config = dict(
    num_hidden_layers=14,
    hidden_size=640,
    num_attention_heads=10,
    num_key_value_heads=5,
    head_dim=64,
    intermediate_size=2560,
    vocab_size=24216,
    hidden_act='squared_relu',
    norm='rmsnorm',
    norm_place='pre',
    norm_eps=1e-05,
    positions='learned+rope',
    rope_theta=10000.0,
    rope_fraction=0.25,
    qk_norm=True,
    attn_scale=0.125,
    bias='none',
    tie_word_embeddings=False,
    parallel_block=False,
    init='uniform',
    init_std_qkv=0.0198,
    init_std_o=0.0,
    init_std_up=0.0198,
    init_std_down=0.0,
    optimizer='adamw',
    learning_rate=0.000959,
    lr_mult_up=0.722,
    beta1=0.95,
    beta2=0.98,
    lr_head=0.00384,
    max_grad_norm=0.5,
    warmup_steps=282,
    schedule='wsd',
    decay_fraction=0.856,
    decay_shape='linear',
    final_lr_fraction=0.0,
    batch_tokens=131072,
    max_seq_len=2048,
    doc_mask=False,
    train_tokens=629100000,
    max_steps=4800,
    dataset='wikipedia_en',
)
MLP neurons of a small language model. Each row is named by its layer, matrix (up: input weights) and neuron, and shows model dimensions 64-159. Each number is 128 + 24 x the weight over its row's rms, rounded and kept within 0 to 255. Numbers have three digits each.
A block is one neuron, or neurons of one layer that tend to fire together. Before each block is what it responds to, as a language model described it from the Wikipedia text at the highest values.

Description: Content-word onset after prepositions. The first piece of a content word, often a verb or gerund, right after to, of, by or with, such as def(orestation), up(loading), reconc(iling).
L5.up631:094119150100098104154109157119108127123109162140125134128158130074140113119179149096113146143155081098098109100151156160126106069135118138118144107122100161115121136118145159112111147138163102172128151133128116172137111140151125136133090134204125093137125142127120155118107157145113097152
L5.up952:117138124121145104135113158106121103123138087157105170142140112100124126126146137123121109117143130167114164103141168164096115132119134068117129108121099139144099117093114146095124103064120133165119146140115160173140143116139115114100108090197076151136111142105141124118135092125110124094
L5.up1042:141165108130116093109118136148141110129140142092115121103154146107147105144122155132170145124144104111121134117111120123095137123095155149122134086094107085168110159100097141132130128125140165123097132151096132145147120130145139085111131114174134150097073112110135174102156127133120085130
L5.up2422:063092165105130112080150172133100126121166111142129163114123062114122117087151125070113129124157103123146090117161141165146145063113130159141126083108130165112132159132137171117112084136118127109146120122138163147110139163129145112124123091150130105114130148102133134124118120107148103128

Description: Nomination and selection terms. Verbs of nominating, appointing or promoting, mostly after "was" or a subject (nominated, signed, appointed), plus award and election words in tables (Award, Candidate, Runner-up).
L3.up171:135110123079123118139093137106126141140144135141093105149102158090125099128132177156130105128140118145130150138084150111121115106118115115108167161141121117110136109101125135157117183095148138092120106105118184106147100141142109132188119122127149120133119155110126116106132103126107120097
L3.up173:155105097138143081140118160113132107121169114144111158169145113085141139127136146185126104151111103151140118122078121092133100121150135111139141092141109122107115127108145100142097141143129117113139170129133142128180095116125101124143143137146127125120143114138110111096148086140120136133
L3.up256:103160093107110158166144122085116099164092095148122154166127143116134117155143144125100097179097127111115157100141122132095178118094125107113104110125117173132134094114126118134106161126123124142161095148117167165149117136124128119105131125105150120103086152137143166105145104177143126131
L3.up361:095152129082114158178098138136137105094153129094125141140141147106150127133169148119116142112155136143147152130111154085127118172121107104092172112203092141121110090158145127093119119139139099111113104140147172174141139128133150152130101093134108147153078131102106139104134151084111082121
L3.up876:117113103110140126107132106105128128134156113130133127142134143135151144128156128142108101176145118142123135124126123135128136100116116151123158079149131116177122125086104117154141144164126087125132128109113170169150141125147108147104149090126116124143109128140106183094101124138134131096
L3.up989:123113155126118170123076106121112148140154105123096102112115111099106151115141163141130116148145150136136116124089155108135139122106131087123122151175112125148101095124137141150118138158147119102151133087081150124137131121139141127163123120143141135118085128086157134128123170155148146120
L3.up1120:133147171100101087153094111117119123156119149084147112104101132160101108118125149141162113153077133142149101147082118127084132158112194118115140147136139131153077126127101085137120171125137159057130110157087156163148124113116134145126118122154127148130100121130098122130159158132165133106
L3.up1254:126106101133124144117127161110154089108116134133132136068145111113135116190131113157108130107136101128115134138058191130143125128116151125125143127142132133128138125133116118090129146175128137098141115123110131105164123158167096117117150130151073128164125135091077129104146134125097104126
L3.up1324:130132120087144108083101118169108102138136129153085135092090110085138105133122129117132086137147141099155107179103160116101096134130161109144132101089143152109122145107153111148132205102144162109156083109073173127112132116157113140123121175139094128152135090084126104138155146150157138130
L3.up1411:132138137111111126082120158118087147097150136139133146144122095113167119097109128092103156129126088142198125169130126119145105139134104133087152101119125115130098126123157108080127085113112078110160115109096125135131123136128134092140070112154105127104101112125101148126111118105147122130
L3.up1457:121111129088117125084153150165143099120105151147130157135108156100108125109098123159103122101113127138128092144110114106080127121139139091125134135132135135112142130090145097131112205125105150094130110111117121128152138145146135148156092129204108123129112107129161142123153096172118160123
L3.up1688:062158101103131140157157139127135134141088099155119149160157134150159104126151097127115119160126160118069093113164147143135132128132076121120091129117147140134127124121104123156126122191120129101159150132134120115145115133136108083118124120093122120114144148166106147094119110160132151083
L3.up1718:095140134111127141127106108132144108087142116166090137114104152083151139103149121126117119137163102129145166120124140128112112118121139145125152111114132133121137106125111151110143157103120082120158140135115156157138132151127129148112137121117147134132119128112126193098133143127119190165
L3.up1951:121092143124129088100123103135114146142143090134113123119147134130141107117117137132126111120125140155099091127118164118111146139142078119122166103107149144105101110155105155130113137142151137138109143142130151171129106135165122137127132149149152096153121154118101120100106101115127114128
L3.up2443:124136101100128135145074127109159110113115116110102136127113118128137074146158119140139120124135127106172107122141134143117108130097109120144137107157121116148121120095129141130132152107101127101170124104155099154157121124120142123135144113171110141127058138162104169074110118135135121112
L3.up2503:137120130108133109099101157109137131087150145118084115136116132085119126115144173105128105152138148110136112168124131112126142138113132118108178127171134113136096143106137137142111158154144129106107101139114176132136137134157114153137154133140154122146116124106169101073104116138101119109

Description: Verb stems awaiting suffixes. Word-initial verb stems that a suffix will complete, especially execut-, prosecut-, persecut-, act-, invest- and rebell-, followed by -or, -ion, -ing, -ed or -able.
L2.up2150:105131100156121111074082100149130131092112157144109116140122122146120108137121131113134121114162106131115125105154103169110171126136126188170122145150125180134113108123149164087155137122115162092135095136087155128150119104124160123130126108110109138147077140144122150135128135163100107122

Description: Predictable phrase-completing nouns. Head nouns or quantifiers that complete a set phrase in encyclopedic text, e.g. fallopian tubes, World Championships, gene product, each other.
L2.up419:130114144142094115140115137113115185118159163148109164135115105138103143134117115108120126134168113149138118129146106094122100128128116143137111129115144125158133152119120182150125118109127124125109101105122150123143082169158135135126161060158073116108103131136126187126105113130120142139

Description: Spatial and motion nouns. Nouns for movement, direction or spatial position, usually right after "the" and often before "of", such as movement, direction, center, column, level, top.
L5.up768:099113149074132091145127136161117128099166121142099122137156140100144116121087147113133102130172116149156111153138090143121092164134151113142094107136130129103125116115125114109122082153120110169134150092113153125094139120131116138164148097143119133168125085105125141084094151172134146080
L5.up954:127056147089152135161161122143069063089148152182112153122125099145135104163089148159127144111135090108124135113095136127107060142152129079134137117144122135100146139132136148116118099094093132134144154111084119140137106148152094118127100160143152120129165141128115135126136130143127126103
L5.up1070:115118127143123124109123114163151131086141161154164137152119140154115138119102148081102131085153110175157088156095131109091083082147155102090099117133111136133130096130124141102115116079113165112091119143110163132148113126130137104131122089139121148118103135134130150149118125167101146125
L5.up2140:099072147143125137100112141115097122133116138115109131121074116088101130125119145131088117078145120111144143144154127129149136128098107155142123147132108166113067111080121103125120136154138133168070137109105158148116121149158149105101158136161156127121180111129155114131128159112120178144

Description: Word-stem fragments awaiting suffixes. Opening pieces of longer content words, usually after the, to or and, such as execut(es), select(ivity), prohib(it), conserv(atives), with some whole nouns or verbs like progress, object, download.
L3.up294:115136104135113093108090145133146152127150093169112151157139160096138103167094143109161130096117113126089125116157141156145118124132111096127148126136170159120099160148087138114128126133128154140122154136093157141128131171091183166155104070125093129166118132124082134112096148122141082169
L3.up355:114094167107109120109078161085119152113119114124155132103100137146125127109144102122138112110094129124126117162092119145097108113128118140117166179116120144177087106107164109139104086110117139107107107118078144104143145090148132074164102106142117137079073095154124132079113123112123129121
L3.up363:091087162088127125115095131161091117101091128087128149107132114099137113184157107111105130136164102126104124150136095147138154156181127160142108123126124139160120146109160157148139094168090173150130097057104128159134183150158189126151109123140113088154090139098141162123121146131102131162
L3.up780:135130164105152114146101137129114159120137126131119150160098150150186107126098117103128110138114108144132162164104183149126163134140103148118159120176166101149109143125147119134165126108143154072160105105085151167180109122106158153139102139149086153145113083160124177077130084135132107131
L3.up1000:130141134138090140097085138117107160136129091099158154170120097144118116143095139101138127122123111126095170136135159150140110109131133108116132081154141120118084106146089096101122103108134127151129151087088167147123089115184160132220083126124084106160093127110114166109141106121156115136
L3.up1416:107137128089114103125107124160141123142125047161098158156136141152094132093117111125137132082154160142135134110158144118151136152131141154126123130093135135122087108151116113137119091084121130143119114134086163128137179099138120148110077137163130159114075140132172153052082110160086138135
L3.up1440:118133120118113126072157129126148144133140154144137129117122120142127125175153161117130143117145116121099121115143116136139145149123115120134124095166129134175111176111119146103156138134130147105133078137082150105121130102124139109135082100139140122140096089098139144127094099142097145117
L3.up1449:134126111134129094157152153130122120176155161130119136152108115115116123104103148101125132137145163114136142099120130163071177074094136141169126114122113137144080150134131125154119093134136163173159109150078115145097138137116178111104114115129158127163075131113160134073102120153151144144
L3.up1608:113122165105145125141120102150117126127134112139081089166156103116128139092100133079136127089121090152088164123098120133136092154108096110143149104156127154124143169149118152150147097114139124130146146114074115128151123146147171091147138127160090139144095084119138138114110121118117137148
L3.up1633:124141142141154104131158120124135119061125130122112148148135157128180140142140111080092115115141108129110141151121144173138113131114150136081118111088144109144100092115136107116115121162125142103144134098073149121147150147159167148158113065120109126149132087160094140081086168111147113103
L3.up1725:155078148137086100147112150159097147155110118134099150131115152111091086139174131120136123096137112132095165123103098143115143152126133103110130113147123078114112144133105108133134095137119114077152141129098157148142099116116137141131129155171100100140091115146117179109105103088128131162
L3.up1740:096117125130152149100109142122158095101115119165122143161099122105137100112139144133176127134113095134144135162156181150137098134129118147091138153101165104143105090113145087116134068126119144189119116112136111146135143128110153159115112119164111127161121124140149161130127146122119137142
L3.up2337:136134129124130115125148110155089088141118173100106131106106153111154098174164138162104105100136132128132115131123142119090142120132130164107124109143113145158152106083106125108121152076144150160087108102075166122142135126151134140129124112140104125154092106117123185104122138108127122151
L3.up2361:080080109136084123127119110167156114129154104135122169138090090147125107135121170122103122134115144156123134137109134154119107132113123141088128141118154141162139120148139126125133118109128115192097127117077143115132136112132125106116115108150146125137125141130143171137116133159107128130
L3.up2474:093142117135152131137130086127131166107139078151125119158149109145143124119118163110109123113127096155099137153171137131149139125135123156110188123090157106133119150108111148104120104163099134109109107103103131147162146154151117121148157106118132122116133127105118185078115132122116149102
L3.up2493:112096145119143115115136121180095188121110148142159156149099107132107110184117145127161161139133116116143117127104144170102143091117128200138111104107156153145127140084102164148163125127115155121115093114065147098149135128126133073153148138114098140161138063141138126147126089178126136121

Description: Clause-head content words. Common verbs and nouns right after a subject or a word like the, a or to, in varied Wikipedia prose, such as played, signed, Division.
L3.up13:145124094121112134110107155117117143133159102110093162118131135101100145082142116089140139136181164161074146122155146120138126080128114151106154158147136112153121095111139106140139170124133092136129100173094116152082128155197167135147139111167138090103104114118130136105127153148161099121
L3.up122:095110142104112129120108128085104114152166137116122090151131128118134076084150144136128137125135141158135122138135155088117116150106099140092156128100127163126104123143122146140092133152138147110145105152131153125116119120105086161131152085108114167120110140098112122095109146158127115112
L3.up270:133130160130110141150094110122122140111132105120106165129125126124107116116151125099122131174174134151176103131124136151153143119136114163140150103137096117163154150122156106121165132137098139162131103133114164129103172140143103070147134099174167106148118140113125126113110134109159107128
L3.up358:066119141127089128134108129135147138130187130146128158139101117110136085098150156107146096112170151128178125137144166151120134164116130138102168097116154142169097114119085115127126130105094123113098120086087164142128151118111134115182102120158138132136118116129121195129169136114111099135
L3.up375:143089123141118124111096148103127098127171146112136128125113140131127108115061153157140145144166136126118138153155129144135163073134155151120108137145078115162149111076131160165137129136153095151103115117115125159122103118141161120108102109164099138093098150138127132093116141167119095122
L3.up481:108112098151138145131097130144121131123147108149111137199135108150093142125163105087135155140146162140101138132121128094147135130139133139089136095097131157152098062075119120090106093137106089158130090125131137162153114125154111172118106115163132109154072104128159172085096141093143133096
L3.up766:074094139106145136080098161110120144115120128085114129167118098107114142108145163125138134137152110126135098157099094124111107095129111104107140074114140109189134142086115142130096121085156075131119092102094128109130101190168147107119114123167112101174133120108110194118100083119096132145
L3.up1293:118082121103124134135123114099142130139170149125135143124119121077098109104165117134100102147159099131097133148125104147136123162132142114119125131116110094144149117094121106133106139086155118127121126104101122167105123112154136089153125093155146138146073081113122174130133148097122121100
L3.up1336:114135109142145155167127129141174110090164144157138164196146116136146117140110133140154142139156101112157154122116172146131132072127127153076132147133136137121130116102124124106150115128120132170127154141071111121120164165119175125113111147117108129158115102145149139129090117111107132109
L3.up1365:155136109102115147078130108094135138159148142141101110108100137112112117112111099135139139139131102111143142164152162100113145112162145090122099143111099089122071072185160167168149132132103095069114145140123156116125124093126102121116115188107133146079115118117130175113124137115109151165
L3.up1488:142058134117124115100108111138150150099107165112119127109128125136155054123129121172153138094123142161142115130133097114118080128154140151115113110091113127129113115108110180147119092145122135138096109120141135135128126086159107102134117090141120137137120123110066191083116123133108120115
L3.up1843:151111113174149109117116140085141110105209109148128167161129157121130164153119092096128154114186138164148156179088095109141167107120109142140138110108096153158111120133134145098135092123149134119111115144074165109139113128143119125118093127137126145109049121139147131087108141121117118103
L3.up2017:130079134128100106124135119120147111108167134135084141126143131135117094139152144109129147113133141139152111192134097154139104121133137157143144129098158103133165139110142146123119108163123134186078151122121106154090123169159143122148098078144104136169162160133113154134110132123122144171
L3.up2254:120091153109122165117104120137096153126135154133081157120120132142122148122136139119138117136173128158131081100104112118130147132151125180141112146097125165140116109115102140154137089138134150160099136159099151174112137142136160147140127106166134118164131094120123152065113126100161122122
L3.up2397:117081107132106129126125147144133111087131126122116121165130167121167117148128098086116148096141104137144142160150137122113100136153167138121144138058140137140134127091146097123118123110104131124114144147092117173096132132141129150129096120179115115101112088124159151093121130146122098081
L3.up2527:113104140120135119164101155136140119102133108120124125113122150073149119128104132126150130159172096129138134196111109124146130107169135153088107087127098131117104131130126148113145107158116105143108138143125129123119083121103091099135158092145129115139109126116157170100082160124155131114

Description: Main verb after a subject. Main verbs right after a sentence subject, strongest for winning or receiving, as in "and won a gold medal", "He received his B.Arch.", "the company obtained".
L5.up1215:109141098097126098130146123127155088100100164166082115146067126054119122113107137166072131151081104123157111188092126144111095151142186125116116145125088150160111142125130125117086139146141117142111136133109153155121168100150129129133178184139142147120110085136105144109129162135144125077
L5.up1473:110074125133089106113128090134110108130123121136179139127136150097075121124122156122158130103146116144125149137089162114129147155146125085130138137111148130129150095127139124125135117127139116126102092106124159107094120148105126125139150120170172106159122092127150183112143150138092112118
L5.up1488:119141105118114139143148159147161112152153104132160124127155101145106117137143152114112102139115159148138167162052148127116149097169126128122153155103148116121124113119137182122077147111129122116125103149118183147098128128092162073150123136108146143136108129128173137135087130109135155149
L5.up1603:114130068140112147132133162121167120139128102129154154135104157118111112157103152145119091113109123105163101140079144128098109104130144127116144138144130110130133057086148151100092153117112062127123114174110172145097155150105112168167154175146167137103098122150149156137121146127132138119

Description: Music and performance terms. Nouns and verbs for recording, performing and labels in music, film and broadcasting text, such as signed, sound, voice, playing, Records.
L2.up1520:121148159087137123095085119177079142185113153149121108108107121077141118156131142122116111118145155146147104115107155142122088149118128107120147150118126130134134143100140132140112176141116128117147074144129151151097148121135135147144145157097114136121116104149142118136121145148145154110